MLP neurons of a small language model. Each row is named by its layer, matrix (up: input weights; down: output weights) and neuron, and shows model dimensions 64-159. Each number is 128 + 24 x the weight over its row's rms, rounded and kept within 0 to 255. Numbers have three digits each.
After each neuron's rows, "fires on" lists the tokens most often at its 100 highest values on Wikipedia text that the model never trained on.

L10.up511:107187175124142138156123129135115127109142167155118171135146107124106095174145109159125097124108157122101087139107184128145167160088145140106141088147086150122127129097139144100117138130121133138117140149158164120171100123140084137105124107083122148099117127126138126137142128131195128126
L10.down511:107158091152120138117093126150130135161169065128122113120108147128137153093110155141149104116142115111148123164131119079132125093145169101138134165112133141171115171090105109131139123105174134111155159166097100126154125111143097148146155148157123126145105143138185119154174124102150115113
fires on: "s", "a", " with", " of", "J"

L4.up673:120098138096162135141164111148168183144164132167128183115140166122182117150129115132077153144132146098124094137118101128130128131108084102112154119159117112158138165138149116130172149085112121127130108152142109155116143129150160122113123128119145173163118096135141146086124112103139117092
L4.down673:141121125104138123097127077152157121158132154177122121117128206073127104133111117183158115163095174127129114161153140157130118143120154104106141183092105159153089120121153173120090106109121140123128135155105126147185134133104137124121128201116125122111106141163137079139117143136198102134
fires on: " Stadium", " at", " Park", " out", " back"

L10.up897:167115133107129141109159163149108108124079144154148124086119155148149100153109139127054143142143114147133111109119115167161132115116099090125171163135108112120151062140091094085121092116137119106161155126140101078132121112144096104111125108131135117172126151114181119137118129131129126155
L10.down897:130108139099134079140072112121119166136137124107143148162126108112173143155104178109150125145130111156128123131099096117128167114120118137083099097153148105091144109098136141121104153130105126131106105105152123162121141140125181101084117179098108151153123083135159146112143114084159104118
fires on: "s", " and", " or", " |"

L9.up38:117140063123166148128131150076133161141093146121113177187141116161144123116133095164135128149161153082121115112119104115129145148157135110164166095131077130082123119118070122089129173151152109139135093141171129130102148128184124115100142167127159114136140169136118137141109120144137082110
L9.down38:137102150170106116120092131148112161134136139095117117113126095100123144169136147122075097145096117141092101088107151102174146118096120133114131180143123098134087145124126169106123088113118100088108154162119150113158147179134141097135144153075132127156144115172142088115144136126156141108
fires on: ";", "1", "le", ":", "T"

L9.up1767:134121119096083144149129124108171172124138164175127132140151107158097147139128190124100123107115164094121113165164163109115114149154133107146122134145139133120121076105114127126133161094145128120196093152147124149128100146171137124114062132116134174140104117132125122120119097107123144109
L9.down1767:128142100135124131152113141115139121112121085091094146134116160149107097075122101135146128131130096143125122163101107106116144126129138100168117150148118147146136134140156114095129146151101185142115121137119173122145130152103104104093182134136158110123158137112154152107146152119131077141
fires on: ":", "s", "w", " W", "km", " |"

L4.up93:122193166098085153095118115116098089144155121161098171090127178150166156177118113143126091084118085122132127088132146163120148142166095127129171128133102108116141103164154122150129140113134103113095132165135117160095134172144158109147128170133151116139132091148156100140166086137139098112
L4.down93:117136151087108136092130143131074161152116127124113153094134117115144119136104151110149110129156120120161115142135138127114114147153122105156190131124101099126096115132178105154170131109157164135125141159112110109098101145122100127124128175107125156110139098114145102147126141067098127147
fires on: " BBC", " Her", " Harvard", " Miss", " His", " Philip"

L9.up209:132138094129123141090153108156126109123118103094141122113157090143083136159178092142089107145106160129137123145128120115155120162116111103133158128116137132128123102107139146112134159086118123104142101086104141132120125135127146124146078149088158164128126114167127144129119134137110156134
L9.down209:174120115125149092103109151119175142122122120133122152084093099102116098141153104112111132113141139148107109108127176132139138164145136097125142148114150142118113147107124132124148124113167104144118174118110109152130109104144114138074127117139121116167154159126119112153155159114138140145
fires on: " of", "ing", " at", " to", "2", " ("

L10.up760:138147117137116140131126132122108106120159152158132154126118113130092157153151152115127159117150132119090170109161078110169166140157111113146147089126117148155150132112112083098128096097099112150159130138108142163148171174145128137160122137084131138173117145148118134165125090166098113130
L10.down760:151147161149126110086136184109119112139118129102117152104143107129121117157069137122127146122157112113117138100139175090134148112146168132146128119137108111120097109099118184094132155118164118089136089134156124133100140122144126135136143091131152168101137108107102137119114133102113147144
fires on: " ", ".", " (", " |", "li"

L4.up1320:188117142141123152100117111111120103160111064162135144135142164155163150131122057127150114108124127116137118125086110140097119156126105116153071132150130145131119133167134109148147130135156150114107136185169128120095159169169131106120141146122158109134132120093133128104123170143143066102
L4.down1320:126138133120119145143134120132125116166181138158149147131110100123128096140159153133087126147124132107090144081128191154156150108144138081113149138125134139162148129099143100160078143143108122131135145131124110148121133113122126112113124111163073153145080109119123135124145096117182144124
fires on: " |", " mm", "Geography", " Chinese", "."

L4.up1007:133191107124160133140129078114089110107114146154117135089157130120138137153140182101114144124180106143120122121163095147145158155097122114138114109127105132117176105181143124122173093147156140122089106137073148134162194110139145074128150129095152115133136101139129188103146102126156111109
L4.down1007:102155108136106101113117129113134139158130136112134153116090142133141108130119139091174137150086128101111124108114100097148124105135121130100129094107139133124130202135102154136163140154140112144117107135130149126154069116110101150123126108135172170110145111127135116117099161157134150113
fires on: " (", ".", "]", "ase"

L10.up958:113119114142077111110164116177136130123166134157142145148132130132089144162154118096137107107181124095122082150136159108145108124123146167168123112182124148175161149124129111100120121152134123141130140107133130138085170099104109103107116153086164158153135140135120113139126119104089134108
L10.down958:126114113095182136100138080087140139098106105078142152099128093153137106142113165169139063139127114148122135147124089140151168114109136126122140156098123163152101110081131143127096094144149144154128163138138149071151120142083125120106139131134101082101109145137161135099118157151133118129
fires on: "s", " the", " W", " M", " their", " his"

L4.up1461:183163115093150161103140149117069143117116153098177181076113140153112113152147109160151084164121110106133111093125097077120138106127116165145130111120121118142133089121094102126121148144125156184121077146146144104133102150129145148151119144164151146138162131176181127159139104079190105154
L4.down1461:143167110086105169104111133176127125121108098115158116119156118122108086126134146162095084131144096090156140203102104111099110150105124122113112103121135169102136099172135122104077122095159131146104134130122136140125153072134103115135167121110141128124127155149142118123143132102143081140
fires on: " an", " one", " Joseph", "---|---|---|---|", " Na"

L9.up1705:101135151143117123125145113110103152106138152121138157110151147180118117155156113149141116156124120126121120121141149068129138111169144064168116188147121174136119151118148136159121099121139122137138143099152144093119098133122137107173165144095132120125115125146135081107144111074129148146
L9.down1705:123123102105081147174122132109132095135134154172079078108139126129092143123136111135100158124146131183107126100137138166135106098106143137089124124137099107083085144130112139115135142131118130134146089074122107155091148130100141110125149112131148124119134128063106143129111114149128157123
fires on: "'", "-", " of"

L4.up1503:144083118121132117103174118126138144125155126147096105109138123154110133157189104108090146133171136145071168118134114108137133139125123122147077167169113126150148120109110157126112090105166104097125096144121114091118191125135152097148131100079150176129096138139155116134109085125135132123
L4.down1503:107165143094101176130115131102148115171127152120121136139099173103164128109118169160080114125115102136187068134124133130161117122156110125120163078117154137142137162121131116092191143140079133175123125130137126115112093126099083184146103142163129109145158118092078133109138164120134173125
fires on: "\"", " it", "der", " cap", " found"

L4.up603:133115125159103130117141192146087132145124129091157160110099103146202116137139159124077140098120121184124113132136105125162148100116132108084117148123095122135121112107111100102139106129161117127174095152162121103097109158175113109127134131097136152110091137108159157129116133083155154126
L4.down603:096154158128144120117133086182150156132145147147139084134177118061098101130147138138134106173141136107135131168135118104108081177127126108123145109123136134156111118155156149125132096140102107103122119136124125140162122090102111133084160128102143075159075121092165090141141139096106134118
fires on: "0", "\n", " p", " money", "/", "\""

L10.up1521:105088128085109120119185136156110153082183152167158146130134119147089116123140136111117110154124096090132106142125141115108131158136095112118138132204088168191159153117112160111117133114150079160122110140167097109104120148082164143104139127128128141169110120112140102128131105115145136104
L10.down1521:124148126148105108129091098107084110136130160117109111141097101111140129146113101154140125138166101170150133130104121146156108125163124105102087155133133144161117162108150120156126132115149153103161097113090175133136096116116199130135139126136155096154152143114117126097153121134124121116
fires on: "ing", " re", "al", " the", "ed"

L9.up341:158126165097136152114155067133107171134127173093101136118143131135049128159167104134103107116076117037103097102123111139124154116104094115130140125143115137129137115145121120114116110123095137130135073121116112138140138113121084131138146134152152160140134159145150102152166137150109125138
L9.down341:148089113087123127159133146102093065118158071108134129138107154132141139092103113113164122125178125177159153128092156128146093121110117149141112117168094127142092111066113167121125147141126118130160131122142126158063155132146137126146099105134098144161080099116121131109133106127115166146
fires on: "s", "uck", " from", "d", "en", "r"

L10.up1020:164073144138088132093128127116114136132098127100151151163149085152095171131149126102119164108130111147139120127134087109153136145142152147109115121128112114140120109115112103155129155077144149117153123113146114140127092143124172139147111113164142128119054121139126155149119103143137162137
L10.down1020:123143102113109115141078150123175118114108163162172118129146143100134125132139173127117135133144124108107089079115136133149112102105103131106155122102172126083093144165105106109165141090182102176116134155142125165103134122093095101128119161142144170121147153098143112068139130170146113096
fires on: "er", "ol", "B", " ", "t", "ot"

L4.up19:106142119133143144135108104113086175076075138127146114098128131149059169153125160128120059124087107113130140141103121136139178118115116115154139075147153125107168081139141173111105110133084099173132152185106123123148143150115131088109142150149100117152134117159105089168121107139156128126
L4.down19:122127175158128127128191142100160150175169128113131140149158147099177120126129108146115158103141159130140139124147152142123128112131126131126071191117117124157127142135103108141175121162148158103139150076139122145108131110149103118126116112106146130096144132108133142101098132073126118108
fires on: "0", "2", "3", " for", "9"

L9.up343:128145145102142148114128099149106132105133149088140161104133141134110102168093150146136121137118112120128096148133134092115139113113154121115117160161121157167130152119135108136126113138114121184111164139132119125117153177122150095114144131155178149109137124111182123131147115123123119111
L9.down343:109136110126099142143129140137117106129149124114123099129155153125121139073166134099114121165138144164114147124145143106111125120134145104147125083123089081100163126149135137151102150109098098110180107127132166143099132129131131124132160126119100108156161126126156119112171106152136154111
fires on: ",", "'"

L10.up952:109164140125139102147151135100136141073084137108123136110131147124087130178120122093151134137133157128112114101158150166135135158053118124127143080159132135147134120092123140123127130143114099152108173176140140093086111113113081133104142122147133125174103114121126123182134113156157128116
L10.down952:150125097148157102147115125160108111133128085101089135129154120110134113127122149091113160129108108127171139147100134141115104104149163099118145145111117126092089148092159131136166126161136127134119129113150126128128190127146088155143131116124129104105138115157181165088174146134138144143
fires on: "s", "L", " Le", "a", "8"

L9.up1521:145133131151152114156158106098081116107162162153130166142146135124167086162138143158125125131180115084112127125111120158164131171117130099136173129159112146114131118111099103079109117124118117113154135140124164180187148147144146135135099137123129108117067089110153094145140103111135131134
L9.down1521:159139120157157143099114143158117135086162071151104106144139140136101138062139125103167081158093138128141132139143092108093119083121122124102117096144107131145132129120118159156134141118130153103110146142075118061119131090176094122170134116145138094126155145155101152156100138137155121099
fires on: "3", "4", "8", "s", "7", " Z"

L9.up791:091126143133144156138169109153130113149126152116118100142133136129113114119138132126106149151104153096123128143112130140107133139116126104158175151131122098145118128114142136109119144125110140131162099108098116169097142110110115164127087128120121164157133144065122193135138126122151126096
L9.down791:144144150128118124146114156128134136129093172119142155134124091149159158151152136162128116112122136153158102139207139104130135111081120103144142133142114129124092122136146083158086131100175095132088136138125084152137155092108119131149135129125170107117107120137126184147114152095135120132
fires on: "th", "–", "-", "al", "nd", "im"

L9.up1415:153127143118144151109130134104079130094130136151105165133108109195117138124143112134139120117097101116076107138098149093136177132153121111106133129155122128131141108109115132151148130112124064099124074170140135150158178168126147126074105140096126133161178139148136093159124106180170148150
L9.down1415:145166159146082133114139130123160137164096123092096108145145114115150112126125144104106132149132111123129128124137116133111157133127131120174123157125123123145102108162156129110100136107124156141159171111131120134131141084091121115197103131128121149122088130120107152108161118115154137099
fires on: ",", " other", " •", " such"

L9.up1269:115117176112130152096123147170112127094124114108129129104165142151103094089107149109110129126102094145111081142125120132150150157131124161123165160131115151104183089121105046117114117114080099113090110175153151124160125106109118142121149140131117153153123101126117120130143103138110116112
L9.down1269:135141119163084096125122125105157103135139132122155132121074163132135155126103167068126136128167092164156154132145113152101109119140154146110090096153149136124130120113115129120071113135133146127130156150109121109107145107165158132107146154114081123148143091166115136146120127095142136126
fires on: "s", "a", "n", ")", ","

L4.up1689:134120127126152146121136113134161096119149133135131092141127115106110139155143162123132115139184154133111146164164139105120118162115168147161119132112167143073112141143115129082150137116095072130146139144111098124104144115135083162161079127090123122149128164084137119105139158140091128121
L4.down1689:136128090161123135145160150120138157128144107153119164114121154169154143146124129136147129108122101152138135074111121146121144096115105120078111102119095133202141094117138141161059118146151152127128115120122167110182122101137158116098139124151116147119112110148143118127151091152169125121
fires on: "sen", " get", " allow", "dge", " two", " shown"

L9.up1301:116116087097126131081121090164115141063155138157119096084088125194139156137111116146126150130122114095129147113133090138088196182129145125167123155147147136185129108149111119165149145100146146162143110204134110146172093131131113123118085121119146152094109115144119098152099107165135145143
L9.down1301:155111135160136101136151141138112123173133141107104133118138142099087123103170144110128132108142111123162089135124200143090110094108145107102160126103110121085108114131117099074170134131124100109133126050122171133089145094135158129117155137166108152128192138121128125106111148108130102145
fires on: "7", "6", "4", "3", "(", "0"

L9.up340:149149135110094109103140130095148154146127140133142104142121078108076148092174118136105109126166080106142137159103081126121131081145123149124148089130106114125162109134097130104129112150100166131162156142093156171143126081123108176089112095134132150151144149122118108112111162138127129122
L9.down340:126104149120165172158087087138123113100177156132103131109159147143087127154156104162133149114089140154131108107120171104152128146125121148147170136129121140151125112115139134133141123149148114122113101130122090106069154129130129105130138124129127146091086113153169182149150152096121171129
fires on: ",", "f", "),", ":"

L9.up750:130118090125135143116183131108126095077072144114117097112100115132132144150101148149113078115137149120138126130148137090125143199121096136121133158132123156127164109142085129120134111134109110115089139133098141135080113101141148105134130139083161137164131147150164166150121122131156121171
L9.down750:135136155123139102114127151116127153131128128093185135106137123097142141166134118113096120187087177130089124078144095126141117120110155177147101133153127135165080204128144126131134069143096098163108146118150099127171132154123132160158121147130135125137080093140092124133143141135138145133
fires on: ")", " de", " of", ":", ";", " a"

L9.up1310:088131126117109142125153119134119112082106136126114151152128145158145121129114138114123164166132125116123146101118139141065144093105117126102123116202113119156126148127099101143156130171110126146167176167142119149165086109138132147125111133122125122144110101121162143158104061098157139138
L9.down1310:197160132136144137137140119125142119127154080138137117132115118140099135098125115158132158161080151152119109125156141142125097129124140085094158150089149121134168138166157113132175150131149092102152144146126064134140112135098143157189108103141124145168115157148107121162085127090149115156
fires on: " \"", "s", " wrote", " said", "ed", "7"

L4.up697:149160096090160150140136145139120153082095128140113150106121122178122102144098178141122134129143103109122143147168138093117169165126091135151177116153152135095138081138119125136143100150119083197097120127134111179139168129148105121114106090144178171149105114135109119103133151107161131112
L4.down697:141116113122119151117120122166119157149148122105162133166137156128157106121115165119095154147104116143134136110172121134166132137100146102118117113113129115136099140111130152146130143109065096136134054109128122133137109109140158112104131141137112121129067122097131135143105170114115128123
fires on: " Dun", " Mac", "2", "vers", "8", " Elizabeth"

L4.up1242:129098143109097147152130125100167161164159144144146104149096087164117142112106130124167128131158135095133139133118089155125137071111125129126121146146170110085122128099112135129088139110121063143121087158136124113118103118131072189165111101098138116131175116118106156163095115132118112095
L4.down1242:116118118159130139117131128180140080067144149097135129085137144131145119147125073161104093130091129137131111159152148129140118165138105188136138100132080134174119118121145141138185135146125164126105153088102109109135134143149145086106122172132134169177132152132138078122112118131136128151
fires on: " former", " get", " little", " shown", " listed", " Ber"

L9.up72:071144108099179159144153093115137173114154177142134149139151117111121118113156152105120157119141167098156117171135124137141100160191097114108113109139157119091141127104106123120131146105144128106149129100124124119124123105123163168128078136127156103136113128131130183106154098092156153151
L9.down72:107147159111168094113087111134157081141143171113111122141081148092120138122112162169142123118137145154138111141141112155126140123065142139095155088157119176130119115125179142148081131120128157150112130142089142148144120131130102096117145104181135131129119154104120107130155133151144115172
fires on: " a", ".", " for", " of", " A", "a"

L9.up1121:090153170117164141115154155111129153096149188120126151076108111189117147123173153128121150143093111179079123137130111124147154118131102166111127136128135113150124158138143068096120148100114127109112110128162126123117126175117159124118091152133158166155168100102124126121162062165135130127
L9.down1121:142093099137138154129104152107161122164085127158073131174151139089137112117154146107127126107132114113097123163119124114136165146148115124114171124138098140149104115133180117076097139175119134115161133087137135128142175078170097130118163179156105104153131119130152119156133136097142115134
fires on: ".", "L", "s", "er", " in", " "

L4.up1030:126148185133190104110144137132089148143106154093112139113146136151054122133110155155133073121103119064168151109097142071144133119096098135098130091121100140128141112088114125111116097112113104147054133130147128120125161174105144164147119137121149129092142088126155140124115149141143118115
L4.down1030:128133100092076151145125158133141139158180116145157148131122089109178136130160120109120180143133136165120103162118104150098128152171157118159108185130140138105127167160132111125102151147113124101163100132107153114162097107126148117113109133147143143124118163137108136158118128109133107143
fires on: " held", "ed", "able", " order", "han"

L4.up9:104143102118088167149120125119138163136139114095141147083083144124105130134124123160130142125088170094118099145137145119119132131135111180098131156125127118165134153137133098134137179056103140168107113146132077154127100141096109180130134152172155143165187112091179106118138166093126113055
L4.down9:119100135163127148145172149119121128136133087114120130096106153078145154115153152146144076093116140123145135164156109127118104140136108143142146146144109151117124154117100126122139187107149103057121127134115086104117088145108108136105140194129141118169133109088119112110136125139151164077
fires on: " comp", " app", ",", " Pop", "exp", "pp"

L10.up1438:087150115155138146132170132114080100114077129108137093113145089165090121115119142142144096152124105121141143161121098101167108131144101125106131097110138158107155071124127131090111122116097107142116155128115148096135135156104137151153155129098117125160152126142102113129127142149112147076
L10.down1438:183105146128178112166111115124139129130134105136170099136080148098095139112149103142107081099141136133127133149148082127084088136120143136098128147162109109122103131148131143111134150093144143110117118120151098119100116114092109117111157138153130104130145124131130101107141139140135132106
fires on: "-", " re", "e", "–", " ", ":"

L4.up34:124157154112150131083116119110112141107136101133136175141165129136112109130144131131136060123130106126107094116141124109140186144117105158171165122174078102136155129179126111118126134125105096105103105137125128101123127159119145081057127097119149129134123119143145167150160068146146113080
L4.down34:068134147118157131106133154119085127107134112148128090131135115130126186087142141087154105144132129141130145146117102120132134133093140137128127148104141108123145162105149160168095121126080078126093109115092068106147142137071144136120137120126117131171148151150155129144149095140143111123
fires on: ",", " he"

L4.up1782:090123150125156135106116102133146158109122160112134123116146115131102160110125122126125135150107133136153175079102165133134123128123078146146094077116116154111176119109123097096128097132177117157136114169122124096174148181140101111121121146107159135199119083112101115131147114116115122105
L4.down1782:136118120133121143102139170130105072150093111122145163142104175070114110139143134160115147149139118125108034189139126068132146134157113120099147155119165176154111130143098135129187114134136121109097140106107142132120127095073134112132138135159140131105113149142149118164133156132146129109
fires on: "ed", " place", " public", " held"

L10.up1637:112116132130135149150126116150130097097095135112130160100133128146136112134130090169065109115134114172172118175183106163111149098121094143097166171128116120154133159139133093118128114119115125155139136139118110133101141159082116156119119139123134124127143107088152152129141096111159147158
L10.down1637:099118160110157089124133110138148111122120138111154155100123155069114152144111153128134116167127109113101166099117147090148146103113130176160139132117127120134103114133144149128081108133126159120116104133122130135143108126139144122143133138123098128156175115104208116129125109152136139087
fires on: ",", " and", "/"

L9.up608:124132117119092135107144084139139112133113182124115130104147121134080111138111121165148149156136172075105130098128103098137155117147106123173164092121096069169168102156109097127150159146107175135133120187148151183152134110134122140119124096134127088130131161120143120148087136149147138114
L9.down608:141107117099089113112113130146113149155160130128155131117110128135168116163110137121120096096112116164156122117165136122084124104102127143130124162146133149131157112111125161106092077144092104129127158112130117139127103100084133121139068131147133135061094120138150121109099101084154135142
fires on: "3", ",", "4", "6"

L10.up131:117125175082173166157138076124093149097141114093127122101138118110080137081137130115097154113085139060117114111115138123108120127129147113107138079169130102134112138164131130100123147101077145119166096131099150117129142075123114155130147122096125113146141106118104131141096111123101156139
L10.down131:088174084162113114136140100121116118107119130106128136149109151133148086096123154136129126131147147106114110148177134129101186154134157136129119074159129121139133149122150114121182181109133099160146176107157119119109107116131128142165163100141151118162137099122101148130124175164124097097
fires on: "'", "-", " up", " known", " =", "th"

L4.up45:148171111140150131120118128114155107096124190139096116151146160127139144152111143081136118143154129111171129115135116123143134111128117150135155103161161119108132123144155118144099157117112146121084137146125133134115103110125138130114117125114159137134133125151132126131126116092148127172
L4.down45:146104129106105135135127141136153134143130071103164164101098093146119112124162098146115155144127150155118115140112151148127128096145148124102108141083097109168131168108110100130132157125154135142164129142144134116111172117122119127144103082146075106117133125071134137125099121125096162095
fires on: "e", "in", "th", "au", "on", "ad"

L4.up50:115149114114109150110123128125123170121073099084128137093101143119057138090104163142128119156103112080116154102116096121128155108116157102129134065100131122160126116140113128140124139106164138159069138148147129132108133167132113111136175148144132102144129137140145106186110193131127133104
L4.down50:150142094156098111181153126107105132110115109129138171132143153179126139140090138116149100136132140115164137125134111126100132074119104103137128178149087137100149131116150104077147123107155154083118148130176148160136117147160122129119154127132136122105126157125071148057103138082078129154
fires on: "\n", "4"

L10.up507:153085157129138147138180123105119104101087134122120133089162126155110123131136129125127134150141135098117132153178096124127143132107133121107085106166162162158114093117122139140141120143103135142139111184102142165127113130132104163149088125133105146167148147138122134155134129144120157098
L10.down507:117101115087154115106123101145167179152102123137139090119149170101170097130114126147129133109127133109144137115139134168137150150136152107100128129125166114138134127143106118137179101107133165114145100129143102140135103113102134113095120138166111119141148131152118087142151106173108095122
fires on: " ", " (", " first", "-", "\n", " only"

L10.up247:181145150159080156150167133128139109114106132120134147106143116161116143132142113121139131100151153125121132140090104123099147099152070088116105151166164074142177107130115127167177118126096120154118149137144133173064150153123157135125117072141127100116114129100129131156111125142162131124
L10.down247:098142098176152134153135179128127142168150177100120173149156103159182124122116133145103066103131153132116131148125126102169148101135102144146147137088114167167123135103148098123060121141184141152142142132100130088174128160154156113086107136150096136138136113121107156115133131105145126123
fires on: " ", "mb", " is", "vo"

L4.up1769:123126098084113147075135135103163127112114146143160103121106116138135130158155115165099149132130143155154153181124089121110143150117148132139127155112150128141184103160136111115149077134146168168124129116151093153097149109142124163105122096100135136145117144152134126121098154103131106126
L4.down1769:083160153135174148142110110114150128113143149129198124121107147138114141115096141190129086142092115146127119182101118133122200176139143117154187145117092144130119113109098168153102105121102127139191137147153122120135107143124137140128168122129149146108124136098144122166085100116133123103
fires on: "/", " –", " game", " season", "3"

L9.up936:106142111116102154097130144075110122085103156112109155106122119124143129145165122080139137125119108173155089136142150143129171132162133147090135140140122147135125135162126116123125117141135125138174159165142176163133129156127112156133107137146158125146134097097123140102144101098183127167
L9.down936:144109172089094151150129140122144126148122134159117123113091117126126149102113099108137130128129124133134134165159114138119094093118136161094090136134114153180161130145137158146066134136132138143124131114164104154122106138103118124127117174139093137156142125119174138134104120167160114142
fires on: " de", " of", ".", "8", "th", " "

L9.up978:119140078156118142160193111145115094111097144142106112143154122151122085132119083112102142139168140101147088103103129124156132118137077097118137138135103107126130122104094127120162148156135168148192077110145142145157158111159150148090115119107152158123131088154128153128109096127120125150
L9.down978:134113173134098094155169104097160125117125112123120165094141122097148132168142124131104120151136107120100136108125144131139176143094120104117152145132184169130066122066114152153094098094122104102105125141118151104136121107136137126193153139120099139166104163107137150142105121115118128139
fires on: " ", " to", "ing", "6", "1"

L4.up1318:136149125131079136096151088068142150127143114107130126119129138125114168134111066160145180139124095135143168121132092142121144150138176100169124105127107109141150116155133121120199175088113113114124194182134152145118089114101095114145181123137118148160082119139135103130121213126132151101
L4.down1318:137121116142163129143095160092111095110131136146115149125105168139137126094134159121111069111140146103133111153131184134167119127108116115101109145139129163168125125101116116134048083149109160136124096106103102123118166088107152148103095155112137140115152129106128137122166069108132128144
fires on: ")", "ly", "ity", "ism", "4"

L9.up417:162150114124140140128105120134071148143130160113123121125129130148059114101113143157144129143105120062150118095139109114128166132128105089091135107137090137131118113161103155080106180067110126192122137151108100126125103170153165178125118130113136114134127121133136127123131137142120112124
L9.down417:149084117109154138123125083095112143151101109163140143146160088099143105120139131101124082160173107137135113160102165135086157146099117171140151140130158148130154091135135128132096111181115115108109125104146159134162116071135146099144097162108071124141112133096131164109140103124167124155
fires on: " an", "th", ":"

L9.up1288:131148080150118122112160138143146148122142104098139166061104135135123120158137105162086138150145092096129071134122107110111154110154120127098132160120079143119086128123079131070137121110127133159161108113134120109108099186153155144128131174129134108154103120182110097108138178138136128122
L9.down1288:094097170171158158120108069133139141132107159158132127157148096155098072087091125125151136127099133133154150115131121128147138175140111138136127126128122099126139102145123162149115161097117098121086189134115144132150106138118130152112090106110119153135099139118157141121127134097171156132
fires on: " of", "1", "4", "th", "9"

L10.up612:074157134123131149120086125149140174118139190111127134162155125136140142156139129115120151137091150146156128131118119131115130129150124107123180088126107126156165114095124117109129134067147138132147150109115083110118131118093150149137075086146162156113149103117169145149114087093145114125
L10.down612:088155171117091132159104127089099112128126174135099068164121163130164122101177139111144108094098143109137141139125151162159150115098140136122147137141052132115106123156143182116102161103145143096143132152102117109112150118113175148128132140080136113106164136115131112133155160101157059130
fires on: " of", " A", " To", " on", "To", "ach"

L4.up74:135094149136108186088115132119120117110109138121160170101126137154106100176117130140086118116143063137131117147142085122133178085127119125137129110155082102111153114153094106136156115147163126140107136140129091149106147124140112088075125126117177162127159094114136144107135112135116126173
L4.down74:133110154161111143094159163135078100138140107115096150095109142140077127143134110146107130128139097124155125140098108101082146103145120088139119114130102120125146109179103155147133106175157123110133127108122129139081136134125139100081131130122178133138154118149163125133072096157116125131
fires on: " Sport", " Speed", " bank", " GT", " speed", " NHL"

L4.up635:136136124085149161121139116180081142102139164106123118091135134111071129147118136124113094138083091118158091130109139122148152117119148147142141119151129123111129124155117159081107139076093165144079106158119110141126132114112138088111088152152160107178151085133152097154128157079167133121
L4.down635:126147109174120163136119151079187179148144140134106154138143103104132125104134126107128161124144175135110120141129113094123143129128114166156092122160117126120135174152120171160156111186140112110144141105148136146113140121126130139162142078139106123131124156143122122125096110104113159151
fires on: "s", " Charles", "f", " Louis", " Paris", "va"

L10.up1190:127132111110165118135132137152138173120110146162097139083093124186117112113155121170149104101107149082133088101107147133162124122128123113130160121132112181154121089128105093112125125110106134174104147183147100139146108100099078170125160176136162122131139083098146119125109148138089150136
L10.down1190:106133159152128084100155120075096126119167139073146156155167160097143165146146131119123167158095086138123131119127116105098126098177128086142115134116158079140125162117147106175106123082088114105118129169107103145143118148122117143132104155119063110105172141117142131134138132092137156115
fires on: "s", " of", "r", " ("

L9.up368:122089080095121162120148130110114144136162153136103080122111132120081134090139124090103097165099161129158077113118172127145112171190091135076163153149114155140182118125063109146174104146124148147120143121105117083150165103180122116134157113113142126162147138137128138100142105097067153107
L9.down368:167108133135096130167120122132113108121154135103173163092151142088085159131117097125117125116107114119123135134119105119119169114135149116146130139153159103106117145165142139123176128139113124092146117141096088191105145163099099139135181168151133136118144166126157154113142122154141100125
fires on: "6", "2", "ta", "ico", "ate", "ana"